config.toml
init_std_down = 0.00277
lr = 0.00107
final_lr_fraction = 0.1
dataset = "wikipedia_en"
MLP neurons of a small language model. Each row is named by its layer, matrix (up: input weights; down: output weights) and neuron, and shows model dimensions 224-351. Each number is 128 + 24 x the weight over its row's rms, rounded and kept within 0 to 255. Numbers have three digits each.
After each neuron's rows, "fires after" lists the tokens most often just before its 100 highest values on Wikipedia text that the model never trained on.

L3.up1377:160111102153105109138144128138127149101111131129117124119124136114118145116140076113133107131157116116123113135182075077138126135157132104158146124161156156135137100076142111131139151174131105120179141171114123104109114082124099138121098114081136093066115089125146100142132115172120096117120136091159211122148107106145114149162107168097124122134104125159117135121152133150167174147135
L3.down1377:178126126132112124137133152101119143137151163135085110146165123145113101132120144139081093125138123136129107166120140131124108140151124138104127137109109156130088151137150123118138111112078087160109142087135154129118159171184089163125144156104113135157117098154120135098151118173097137138130113093103109162142135121156152150166161146168130151124110121079087131187178112129092150130135
fires after: " the"

L3.up307:155115095158131123109131125098108169095095150114139137147113132166105133151124129104155116134120129158117143138131122093109108123122131132065134081098084139164141111132145141133105108143114134102178138173119139121159113102123137123152100117110138104120144104114103134135101116093119135102114120117106145163172130085131110155161133133108151164126064115182100099155118100159126140166120
L3.down307:123105123126140145127158165118122125101108088124114116137140108127090106166128081098114109073125125118090122147109116156104183125133121149065135080091138106126118122156112142123109122116113101116156123119126121116157125110120118137124157123137130102126148114124153094091128119134114112146121137140106172107101080146112129123137123083134107131117126146127162111146157136137172122136145
fires after: " the", " his", " The", " a", "'s"

L3.up1412:160107136141166104143165136110163111134135148113112124131189139117109125098128114126112118135132130129140127128104096179107111101114115167133111108123147154133102146092090134110124133075147127093144116149119133111138139149119159099112119150118157100105079185131140135107117091156119094172111120136160107120111104117140109127143046154097123087151122148106125135104150168113166171147125
L3.down1412:167106146140105083148193141168131112136128138127093159106096096093128119124135126123118121131133116129102091132146116166166140097114112126105098080139153170132115156081123121161101162100130094151120168148116150101108176084150151114132102103139140120087154128093085072110142077131134132137117170106055140150099096141160128101140089168098128163117100116148109117152099107139135141153120
fires after: "===", " ===", "==", " life=="

L3.up488:147128130124111167124146149187102128094106127121111098110187155116186146174137118143114120100126135092116097133127100116140130127130158168124123161149140161113149120143130138117120151149144115135121143139125094078135120124111118151177076135137167141086135095101117124168131152184116152135163107095112178125162119122148066159132118137110121133094110098147115091117173121121127150131130
L3.down488:161185100092147123105123100135148163129098102117135095159168129110107140100107168119075084140120112162139138119124126169125137145158146130105072131083157108156090093122080135147188147144118082136095148096158120120113112113154131100097169135102138165101130109135178137137167121138054133132131143112147121162104130113123136136155117121146147152171143089159147101145114139147112132089131
fires after: " the", " a"

L8.up338:158148103110165141136150131114178127125123139142123147104149136133129115130125163104106143115133146105149087149137138149100127134090129112137107139153151120150129082141137122144131130170116119089121061106162096116135145160138135138122103084142169133127075146139103103157122107082111140083157152068180118177141138134124142134164123128134132191166152118137119094092153148138156119076109
L8.down338:117144134111142097111156143152074134151100115135120090146114142124141133105140143202110148108123068150159108113136137146172108083099147112114145129115080110195137153119118116097092137119105137134102101132131140144125152126142136166138122136179125141091148158166131111106139143129133120085143098084100156077130130121137122112093121113120104100068147121149139138130110154142114098126121
fires after: " ", " hold", " the", " to", " votes", " Candidate"

L4.up580:177145101113117105098134153185107132087111099150108150126148107136121127159146099101125125137170110115124123139139119130137112086125123150103132100138117135150150098094134129108147156143148090152112112138158114112112119131176112147141102137126110153096149066122127129145144109164146135103152158068140126141120113159138115089150099138148130143143130072152071081162181104159181115126111
L4.down580:128141135102141100134124157161098179113110117107121125141177117121164117133146116129144102187105129122137140164169148129096124144116128128102111130116105112092076171117143133145179118085145129098147132158132183106131150135147153127098113120125136114118090100118131149145167149149137149168111080121149139121146137095150146123154117099146118097170097099116089084094162164096079135192154
fires after: " the", " his"

L4.up1528:113139148139130140067176158134096126130104118125156104102166150075135114114131108088127120123128149143114127120146094180143131134141113118119131121155108158133108125093100132138127113083106142082148101135121108107110105150118151141127056123099124140115127132133100102168112123089123093083109128116130159116118116128137124111162119114116131142127127121141104096110139136138120140153156
L4.down1528:130091116110116131125090161117124168124124128102121158127085119166087135114157145126151136098136105160102119161150124108113129145154090102120102130116142092141174124136189129067141142135119136104096124107112115136091155141153153168124170149085134105134121147164079126076127122134146177147114130128206119126119129126087112130110148116154096162115134140174170148150130128137110104173091
fires after: " a", " an"

L3.up479:140152133104117083126112162098137132125122129133139137161109132129077120131125173097113170125153110145116113110111123121103127165128091087141138103132145158128142105124102134135139119142134131122164069145162118139102117128168131135109124130100180138163141117134114105093115149097156140108171123141134079117100113187114113132158127121159118120126133138104139125135174140098155116151129
L3.down479:144141149112118132119087135147124135146117093111130127106134147094133122140142133143118120127159128115097112140106145147182140108171138151152115160135092129103120163105122119131150121099093091151081143147137144081133134065123134145157095118118137144115103129125130117116145141159123101078151138113162117093115168147111126127146092145142114118142126135143101119133123096113145116130134
fires after: "\n"

L7.up788:190148100112156157147162106137140125121123171108121169118137138132114147113108128127107163134144142095120095156152130166117125163080133113152126114141126141117115125175085126115117125092160138108101150113134121075078102100133126149164097127106163087138108169165083082185102097136121119164092111114115122139116076165100102107132105155112095129073153159137148116145173150125141162146122
L7.down788:163146130110068126153125159110134158128149127141149136118130074098107109114108076113137121118123152119098133119152133120139125155139148110168116063152186138141119093139115117114102117160137086148116107060144158100117114140154103124141129101115137090157160156154116110168125119094166137190086137144093091162145100138154169118124106154106193107100125109127122107110150107127090109091151
fires after: "===", " ===", "\n", " bar"

L7.up1431:095103113105176107129119101112100132134125144148130111120121164112138135112124122092158136127145132104148108139119088127137152120115112127127115161203153104160150095133071096130115155178150133100126073158119145130101108167146115122125116144111155117082131144104126129133133131098142142165142158124102146159179121120114126105143138102182134146135098146121121123108150138064112127134138
L7.down1431:137121091167110114119178125134123146155175108128109130117110129123123101121087108085092162146125121127145102132142096111128119121107143162136123084156108139143174115159168128114068099123151111098130131150128105151148133110160146126144144147170114113153078126113141167093141122136121146124098107098127127136112136152137153127121103153123134131183135153117134183148137144138153153131126
fires after: " ", " an", " a", " calling"

L4.up255:124126139139151094101149136134153108127152116129154122153122170107138096117105125127160143125118157109131124064123113132137166158144152132152121135160121104110099068142136197086102087112163158096133168137153110121109082131129121115138103119176135082135139131133101149137144138122124125103131160105117195143112097114085104096136152118150146131094107122130147104135140106141122108146152
L4.down255:161174136120123121105119147107120133108105144113138170121147106122107170126107110151120087144149151108062144141083142187098120114096081109094128122163123144150186141111121069128143094106110164193137125146121159155138172106150135106156172123127122165099118123121146159143107137106097182155140138090146128120121124100136120117127086152131094117139155133140062119116143161107138176149112
fires after: " |", "\n", " "

L8.up486:190162126135139105123167131119129099107090147175150077163155133137135116132141178134113145082156110107119071096095121132139129158127110119128165133152117096172086131073105127153115131099152141171196104133119089130154107074128197103155109143114133122107101131113110125141129139134112136109138130124115138157104115092122105146163105106136141112123093145093112130131148145110143117147134
L8.down486:103110138117144147114113111120079122162139129159115129107181113117095169160087132152172167137115115130133125155154116139099096133148116111105121152143158123147145137134077138143117152135135099139101145140160120112127094090121132164130117155162133145092132147131141147131142121109138099170139133114153118118112104132141117123131125070146116122152121132158067161148158169169106141117144
fires after: " |", "°", " 26"

L7.up1483:145147134125154130076137151083085173097082119146089149121162178176113069121126127117128140135147131127122113148116116109097138109148088099142129097112117102103129094166116150118136140086161124130137103136142098114162130095159149143119143114124132137128145160102160146128123124099141077072119132184089160156127095139144152151160103133131149120106101117157086118133139069081110127145120
L7.down1483:113146110106128140141126123139123151139089143108132109101145111122139141095218104099151151125140139149106084111141137094137167103157122114130130109131137095153142121146134114159144152128113093129122144120114164070125116097157122144107105135131094126100083094139159139109130135123105120090132185136135120134116144108121128152117151123120138127144162130120147133123139144123134133132116
fires after: " a", " the", " an", "'s", "The"

L3.up1267:135109102134150073088115113118100138125139107161134112121166184122155135127092111129090152123118136092151094089123131115120124157175115132127126155139169143082089131076085164105129137078148106170139096138164109143115105140150117102128137128144168122123102119129123084151078137115154132105103198133130200144118090125113089127154126115181152136127122115121117147133132148112156110150153
L3.down1267:120137137090140128170128125131158132141091121113120151094113096062093138158151127089144130133121128157141115151127113127139130123126109117120133128135132152129160131110054138127146146142129133165132125091145105137149127111153116129119103103123122144105135088173152111159100084141138122092142086090131160118131127091135152162120078115146101139185156098149156159139149094146120148147150
fires after: " |", " ", " 13;", " 0"

L8.up1167:120163115129112119093122129169116110139151125098122140137146129076149117103146137126140126086172133133177128093163147129137095122160130100175169114072137126101126118118122136162109079113112101116136123110158128124119106136147139166110137186130166149137105112121107085133065142132160137120140158137092100116107096152107122158178097140193155117114146137085116130157142183112156117116129
L8.down1167:101123146126133123108138145137171098139139133118167157105124093138127120072147118143118138120120114141143105118111131135132141167134119056092106131081098114104095098146123139178141136120100112131100140116133145117107139136098078138123125174121155138122158124111163137117082149163126125133164123119151143123131091139115139179118147125128143133116160121121112161203142101127121093119162
fires after: " |", " 0", " "

L3.up812:145101157159143076130151094139153133116125099122134086055151115115092115113129126147171130126181147101122126141152111153152084106099144111111157135157146181122131121136075126134127135156121138118078149171111114132130133085130130098170112135119131127128092137118116128133094115150131147112130094124119117149126134130080114167159129125181171152124130144112109136184105142090150107115111
L3.down812:099118154108115179122116113105087115143123166142152096115119122119141130126132138118130107145115121169097151084116084125097151104123127112120172123114122108109120137144134136127104112145160154106124114114111101101113154117114087123165164146152159141125160122099115101152185162087143132118166130077120089089104116134136121127137126085148129104165137131140156109083134129157138133130126
fires after: " in", " to", " from", " of", " between", " with"

L8.up558:112128119144138139133118116121135143134079174161132130111141116077110137177098129146146121129132106172112116129108060122123143087165134149126096147157122147187146126114105120134116137104142127085130133129087099091127109140123161119134109153135121157124108143146098126191104127131168078130107131093117169143134131148109130091145093099102150159131156119150094128112154114062151139137108
L8.down558:127109159112127155135096122107131140144105119148141126137162125104116136092135116122126101127116137134170124086083154144121130162106105135136129116111125132114109138125175148095124216142123113150150107116115162150122108100143136151142180131041082150102117091159128145138146124111119103141079129128097126146124114130136124144100164141107135119139153124106091167111142164137140141132126
fires after: " the", " of", " a", " in", " its"

L4.up911:115087157111121121146153086133114185119130131151140160079136112116086114060125090142121131129117127146140104160154133147107098147107123152163105120150141125088122109105053127102121129152120114151132163157125109116142112142111146108153113135108103136144097155204152104143131126156147148123142106150164113137165125135117133122125126095111123124120131133132100121142099135113135148170140
L4.down911:158071144128088140138125129129100138121171164129120072162128151093139153140184147111122128117150138121100145105104129105099138098144114143110155150153067090128171117133137118119158126154118130129139136145079111111122165126143139155133150110130142125105141092136148134087117148139129162122132121118099098074131151103164081121139138152126117129172157128164134098180086124159092133156147
fires after: " in", " the", " on", " from", "\n", "In"

L4.up1456:139189141125128155125112146113146124134124136104079119155145109134139139115148115155157132138173120138148105066101094155132113134177117122147132083132101136117127118181117132123101119118153136099105124091150129119164106112167101165123150141141145155210145093110121120099137107165180093146105155133147128153120096127083143124151119169133127109108150149068136109141178151133125136100130
L4.down1456:097096131106093114133145124133101161131108118112128145102137135139123157150101121132136140117127131124127110143150131076122116144110137152140141118125089138117163152118164113125161121093111114156102096147135098128106174084141095163099112147126164182138146146131164136114110141174125106169136136137176094091129126126092151164141129117136110120096155131122092099157116152141147088104131
fires after: "\n", " |"

L8.up1242:092130124134168106125090150135117126145079091142148153129187154073123096106086154114149110120129103111111105134154102178092110119133130106161145148113158104113160138115130121109134125095145103136119131139137112087146095112104131111100092177109143120166082112125115154163134108090106087125127151128166134180118134155146100159158110105090124162141151143146109121141134130106148147122147
L8.down1242:147157111125114170118087130115142131169137170127121097128111182134130112047169139111095174114152108114094187111128142117129141130135142138136071111166100153157144131121141115107082141136139138128116096103104143161124172085130118120149136161179115105132123126155164102078110113139118143101166144106145080113114126126152138118142170152108110114128149168128111133121150101118143178107110
fires after: " ", " Democratic", " votes", " hold"

L3.up1504:173163085118123086062184164140070147129130155126085121111174133123111126136129124093112111100140129081120131097118072113121144108091135107136119097139092125132126108155137142098098110143117127130157114091140123153129136068157143160126119154136117116121135121096145120117133145095127121114143152128113152143151149156143126109155087130147161137116145101121135114139161101090123122102148
L3.down1504:139155090129143116130166106123106166111133139117134104116177086107106132123111119119129117140113143130128088133131120124147092088075164134101124092100118132172142111120098145153158091168101128152163152110121145133161127116146132136156092113097163171174196092128149140123108138139082106125099098178138150107132123146164113151178080147152129097179173131102133143141135127131104173111120
fires after: " the", " The", " his", " a"

L4.up658:134157131098132086129119143111110162178127107195143149096141166144104152149129155095132158106147143116098092158098141127090122122129149132156119146167158134105138074174114133122126095115132116129157120164138155152137118102113104133125078101108148111113122116175109152146135146117109099088172132121135108151161120160103129124149152086121157099122101109152092074135107084108174118165124
L4.down658:121110115079148122124139106166116183141112147135176123125102127135130129129155142188128149121119124115093163151127096106146140181154101095099130121137157063117163153126160136079208117104146140115137158160108166100177107143129137142127100125109108076144132135128126104159149127132137113098116136151139105135160135150166124070137099087122129144111168080137161089131141123135126118159139
fires after: "\n", "s:", "-"

L3.up1177:152089170086167109159144103139104129123071127156143115139162118117135131134117147153119182129122132120183111100115106099127113156142132145138099111172128144067089063105105151144137139100152126122135112118124096129158122094147170118116088129121129083149097119152134100123152111132134118143127095139128145113138081101067101146103118109135129099118087125151131081114157146090121101153123
L3.down1177:173155148123182104125154159177132132126150121125156130142140126112108097104141122128113095089155135106140093132119130136142097128125126091136135106081117136115157114128130126103255145142143170090148104166135104133112075128131170150123136103146128146151106121085120090149133114095168140102104112133111141169121109122102111115078115130149141099150127097079100138102110094124150093133115
fires after: "\n"

L4.up85:115122176159159109130154101099140133120126170127101126131121127123130154099129109139114144113150212179109117126110096144116110084110089093102129165155129192143144109124121122111139135101110155132145143148084105116151148125157111154142126140129123128160110114118111173113113151115175112078109138141150140140162122171158116087132152130153161135151114134146082140138162141113085116107129
L4.down85:136106122102130128148107091132130144174130132146117092141082101109140121144142136102082158134128058149098153097134089084127170144142103114106123154109173124165122137138138119130118158151136132131209107071141129154128120090128101139095140110119128135113075129090160124098122115132144137135146143131119132140154072143141139142116153170121130136148145119153091115138132145096152149123104
fires after: " and", " was", " as", " in"

L4.up999:113116124110155116112086141093122146119138139155129108171105156092139110133121124157115128131132114129095136117116107143131098069124112122119096158166132085154129082122115130142112123135116148107139129109140119155122117109101093161073111144130149184090161102115077122125146147096122073103118153104134119126159120145140114119154122093122108122152136114129129154094124087095156125168175
L4.down999:115106080137119139108094181148141129115120110129129125062171111155109134107146102153096160122133113115122123145147145108167124158171117110098101110088200122119145110134179136154115113148124170113142130135101106143140121124083109118166152088112161151125128164143103140133113129116101115119117099105132084107139074115129152152097132153126108113119120092147137130103078114151136155119100
fires after: " the", " a", " and", " an", " its"

L8.up458:135128129109116121150178168132126107142101105097129133086142133108127130088083182142184140137106134128166142112148083131123123105115125099099134106143165157142113088179113149143125115151123150098147164144108105144145159133101101164122112107084143132097088132143137132140137149099147109157099120143093113124099150149084132087122137129130106146197132140095157143121160129113121141149126
L8.down458:120153150158140109140124157123106153144094149122132135108099106145128157142143152094121103100160091137130130177105131139139137133122179109125086133122143110140169155118150139109109104139139123116152122168107140099084093118158159140125137100139142138148173080114119139123113110090113133153123099115114101111073112106108132073131133141146118114159131063115129117129188138151137121134117
fires after: "\n", " Neuro"

L4.up544:137162102078128101149190104116156135176133117153126148121124116076068143133127117126098130107180135091109092107104147114108106122168117126150145150119148129129117119137136125130106081109138145127120117135127129166132119095153134123115156126125129135119089126141116147107077125138117142129127147119135174126086126131160139126102098091152130111140166156084152123105102145159128124126166
L4.down544:121124077142152106102138115103147148125125120126100129145170143131131111149148134137150083170123130134128158117103114105173125129128139158144143113106145125114119135129126134181165140096113090131129148136136133121178139091094108143190103099121180117127141136107132092151131145158124143086135067130125154147161127171119107167142153104156135133071120118146135084098164159104104104110118
fires after: " |", "|", " Tour", " Goals"

L8.up1071:149119097166181124158143160119138117117180138139097122130067137120099132100148103119119164108121137118151135142109177160146131113146120135173121115153174113180118152102157142131100094102136123128132156153122117133145130110175076110126110143076119133147129144134110084096154102135123120145093121105119081103142129158059102099135130146129120104124113081106122118096142130181128091140155
L8.down1071:115148151090135115102136092155119107142128117122124135130148133128124137107157085134139151149153165184111080144121092121132115135102153148144149094133117147147117145156106159092116163119146155126142158110148133078113144143144182191090141095120107081100102142153117121126167144116118133081134163158126176135111144105133119119170140111148138176114118156140133094126151170188145126176170
fires after: " San", " C", " Al", "on", " c"

L4.up737:149144105148163071158187089174139153135128174139157097070104147159087146139129101139127158118175116193167127137118105148120124106118111112118110121159109178111143158128119144101121097149091141133126147156148140099166099113123166153155085133159110122144115141104129106126143116136153104122141128051118138129152107143108113124135110130158127152110111116119102131165135087119134125137142
L4.down737:109112107133108108180117148119112124120126122094110168153136076138132153135118105076126134118132116166167148101142117146173093142112146148145161117112149134091136140185097134112136133158115118138115137119141149164083131098162124107122148095101085133124128104159110160150134107123117105141065115120109106138134170100166164092121128149130170116133133173118116110122115139181143178159111
fires after: " in", " from", " the", " (born", " to", " September"

L4.up181:129177147098118112126133139102145117143151128122102123154117118092108094151122165123128155109154111106124164142134168091118046156186140114129123108083094104101108107124154142134089167114148136113152132130153108146106120074166164160114123116117142139122107151100090153151102092147151179144138132128099157116149143099090162126128094127138073124098173136088159136151182125130145126090139
L4.down181:106127103144126140142144080140161120139138113132095110112119122135142117100134100167116077129122138158124119118130154082163123094141159148173146124135103122110134126149140107095140099136101112135117108119130123121134108132128136130131077120112135136152119150108130124118118101111141122133106115111174137188134108124094123098124171136146120120143119170127115096103128094155143129134124
fires after: " |", " 0", " 1"

L3.up250:142158084105122088121139140141147129115123136159126126163118109163112134112126172144125160149119121163134139128095145107122078140138132108124148146141142152146096126128056142129116110112168142143159140154103125123149105120155186120111129111096151145090118169132108135128121069168151135152158132134163130115090147074115106091125127066166127156105110115093142134170103186126170147130120
L3.down250:121146159126120127126152115130113127084118164150138092161119140129080110087145190152190138080160129144146139132166140159131159117139125121113178115066123146107150151101135134123158134124141133117136161125139076127152102132123161143094148195129159163171141133149134107149128127120118138094123117121130123173135119146115121120104154142158140115126099139094125179093155123116085152123151
fires after: "\n", " |", " Time", "|"

L3.up1443:114178142132136143132119116138129168177159112136094080167112138146138097143124149156127134116173119149144124113126104091106126111176103103140084149189113102126166154129093127140127136119110126109110133168142132083158130115098147138165158155114179083150091156154092118094149092145131146164114133100138122130108087134109109145118127105157113148107126124127133118154138113101162121117178
L3.down1443:115138147149111156117075099151099102108116166131186172108157136119143116123158108120138125121126157119185127087107084093120125109095111146098124095120131092127122093139099101116167189095174157129130103139096070121137102121143148109117119126125131128075088120123125125160111093129164146098130110165145147116102147184176113127149140108159129139134118109156108149101140175143130136152108
fires after: "\n", ".", "\".", "=="

L8.up709:135140127111123101121134123145133148122131147143158133115118170121094096105125111106120164120115133137142126150103147064074132130166087143131150161153123129080048135160092140095132110119146142143160084111147090139122106123127103139171136113153104118132134140161128134156122139101160099127109135117176142147122096128070126157141135071101146100116106105122099093126135135147150168154183
L8.down709:126114127181160101121152100121120138137119182148187106110129143127149137109165151115158126151129114125130122140158120100109154113110088079058158093094090121074157100175160146114151116104140095119143107142133161106150161140090137084162073168106093144101101130147153091153169156110153116101140141116128130096130148162132124119145121115071131088115130161149087129168133124154129121171109
fires after: "\n", " de"

L4.up703:131116092100152151126183123162141092168097086085130087133122127072141143116115113106113145102141093119170108097112090119109123126115148123087118112136108111139117094182081138089095139156133167118121098097111112135182107122123077126124133147134127127145103115143131104160097134158113131121131149122116203130090154109154106142159118072110114166139083111123103140117094108104126145127157
L4.down703:117137074110109110134128172128147149125131149125117095124157155072152135132133156150099127151122115125141143084124084114083149129136134168104163114125085101149099142147064138130147109093129181133128134159109169138112173142087157114099170124119110147118145104116094096151154101090144118114137103144137120080126128142183168131145141117086083139150144142105124110125102106082086167113119
fires after: "|", "-", " place,", " •"

L7.up145:138172149121129127090154147138157121106138117109081082124198135144131136125097116141102128111158131125098127156100110104117140118146120123158132144132160158113138105099115131137094107091132130073090114144111106119144094126153168141119141155114151110109129134160087138095136106167125092119156120104149101121103159119135100119149085111140116143177106112076121131112096122117188104135142
L7.down145:064131115116119148122122153141111140122174139127133150113106092125121121169094121119112165113110136121110129115093070146087123117106134152153126131121112103155118149131149136130159127126112144116116114158098105082087131137116087133123167169162145108098138135120155144111090150145116114136162165114141168151111122118170139102091193113157147087125147114165102178125113125164137118120123
fires after: "\n", ".", "===", "==", "s."

L4.up156:130107142084156147114122102128121130125115102159154114127120131113115143109128149121154173127156172169146127099106113129110100095122106085148112134185132109130126096082081125088153110138110102192150096119110127139156120118133096137123085115117159110101108144125100136155132117103140130111143115089109139108120133131096113134120150075179104103107074149108114143143098145060145138135121
L4.down156:089093123122113149172072123153107168124157150135128118119078155151115103127131124124133100147133118094104106113198113097104171150119123132131124137097152127127136141151132147171224132120138091137143131128131186095114158105169127141143116142161099131144125086105173124117154141170168133112119128116120123124114092122133108107121118114137155135112148146126147130143142128128150129128073
fires after: "\n", " at", ";"

L3.up377:121141135075106101066124159107109120117137132165169137149137153125149104157114162148137141127118115110166119125108106083170095129158140105141085126078119114130132117083120122137119155060107102134125118138118113210086118102151164127125141123143155098088091191110119141141120125101178158117156126103148145137115097128080145133134132091161160097125148121063114130156145131144162112124146
L3.down377:168124146139121138144124131149105154138142145156152087094134095107110105106134124102151124118144143099154109168139107149106141075144138175081142125157121132187163100053089123136118171093120113141161160112112107125117116128152141126157116100164100116151113132152101095139120098144139132109119090119145158143122136138110138101094120082160164196125105158136117109116138117123150184118120
fires after: " |", " Succeeded", "\n", " 5"

L4.up646:156145138166099091103118145116141168081156095123158103123098153065106156123142177076129098124150099131117103146153094143123099136168107051125140136060099117135123138100140152153117108123087093174139137060139110135133146100175136186107118146152128165147114102129161128117120154115134139118131122134104114144117107137112142130149107123164120106120111138118134143118124144172153105171183
L4.down646:090101110124113101118071120115131129152120123175096127146096085166139147131153118130114150169146111142182092182118147136136143112120152150097133102151136140120156111108125130109172146132128125132126160115082106086103103154108130115157156130116098125146105123114118113148125135141118117123142121134179135108181095149108148133121132146112122138098117105157118170106148067095140156111124
fires after: " |", " Preceded", " K", " Succeeded", " of", " United"

L4.up328:137150069102120098124147188153099131199141129141144096169170162089119097112134166118125168124125163150136102120105100119128125138134148134114091148131123134112108120103099154116100120092154135089115128151121111087116106148152153136115092139123145112116128135152084099156120133138107132105128145126129156129121113121139154130116141160126154177117048119107109097131141118127119133120139
L4.down328:144117123100138132111144139125103110157134172137140114120144136162078116097155137125102117140110132090157155141106138146108128139182136144149160095135143131106135144133127121139198101144103150115166108160095126133090160135176200129119145076100137096117091123151144087119138148109096137097108087116153118076174177146168125120133124170129153122120110117111116153155100142141143138139099
fires after: " =", "\n", " a"

L3.up788:147175137158151115137110172126214067153147099134135089158152162101145113102114164109113136123141143118141139048106149081115096127163132093110127136153157156140108112107136156113110109160100137131120123188146125108176109150134134151099151120105150116156086147158091140127115136133104103145073145084113161122093117121120123116146113147147111145143097127124144134112127135111136112129166
L3.down788:130148153112113120103146138087100138129132173125147132106089129142125122137148166104151138138101133131141140107138118099106095139120087103095096112111077117140166159140102123110156134083130172151108097125108131119048117174100145129144117137178080122148060134111118107120143091146158135120193114101144150064140122108133137130145102114118136116114118127178124098150142115124172115140153
fires after: " |", "-", " -", ".", "=="

L3.up818:147143104097137152157108139130108149114102124148151093133129165130130124117117153098122151117123145116141112124119114170113108158139105100088148146129148097117103095116117155113135080120130157165139083128163122133118056112129108110110106112142171110144084126122087102128104135128150130115119145129139118164133094110058107135168118135145094100118109097127111131130170103110140126130161
L3.down818:143098117117135127197139071157137144130091144108107108107109133147140136105141137109117092113113146142109136170116118200135093145132096121115118109152152111146143095108132125166218130161091135091121156127160110144103107148131132149117145083158122111127135112115125122156103100148169121109151125110185080157130144114146109106126079107158152112136116097132143161128088137152140087116124
fires after: "|", " |", "\n"

L4.up827:134144123118147071154135115140163115150155138138172102136112139138127129124124122140146162117158082144155124116089114131091088110145124107124098114162159114119143079156111119135130118152128177105103159135148102148159119119124115146128118131097152141124100120179137112114125153150168114125077124060116169121123124113111122150130130141161111153143088151098126160150134111121171119112198
L4.down827:112135102138142176137119189167164144129139150105113122120096156101152120086134120127131134155139175135117112129121147134151153127122117117150190145130131098122142152157147138102130137114123113136119109143133136116123114117167218116127155105103153123161102178139105130126097133142122187160080164115151081096113121111143149127122131132113114152151167126131148167130126118120126110074129
fires after: "\n", ".", "s.", " Time"

L4.up513:151199136122121124084148125128158124141124126122069128146181137106138125133135192147120119126141163178130130104129140144115113095116133091181119156139115095116144075141130126111121131085132157118096099119132121127130130110150149163136133148116146170138118112120096119087144139156157116120089128116126152149107120117119100102126070121138138114156132224084154125142115114124144166115157
L4.down513:093130137174114106152143109119093125152135133121132137119177175148117113116141119191059121156102137127125181084157122147131145135110122103143132145136126126105125085136099103169121091131090083158148127122116131104131142151155133191099138108108156118142128155127128087119113123150113093130157167147170158145101115093127114138132133158147138125136159148102137088099131124095078101168112
fires after: " |", "\n", "-", "|"

L7.up372:147137138123155145146126102125184138139111146127111125163116136137125142078126116127082104088168135193136149090074129128106142157116106133147122127143151123112128119127120103083132134138118150101132118135161112089147120135156146118110148112126131125110135096092088121108093132138171112099084155120155144129113091144118142058137156145142140108122121126113058125113150134117119125173128
L7.down372:130096110140102133117124119110118116106115138091110179130109141118117136121171117116134094169122112092154131135145114118109100098108126128133160157166126128148110089142136124164143123101134119148128095121090151131146161158161133136148148126088119137186132142116113135100161115110170104124147166169099127082098111153150136153095161169160128099133116141120146139130089085120101086102120
fires after: " and", " which", " where", " was"

L3.up1512:122135094119137111148149146154124084173111109118147087106113124096097132137141125117053118123122117123130131143082153150061098111149148134138133144132092097134093143153110138118122116130126169137145143108133115099176093123150124131153133122149142130163105158102136094164112107168134146160097103103120187159091130082100123121130119111147100126145108169127096138163093161111131096127142
L3.down1512:153142100158161153154128147128122098131091129152148136131072122108170126123163142143136114135122139175110136122132113133140085108136109129107142158114184127090102158162139154130110082140142150184099134168119136146115110143143114127135109126153115128124151126116105065110120148136138131130107123112106112114105130120145119102089104174139097108131144111095064141137103145138121121147135
fires after: "-", "\n", "|", " zone:"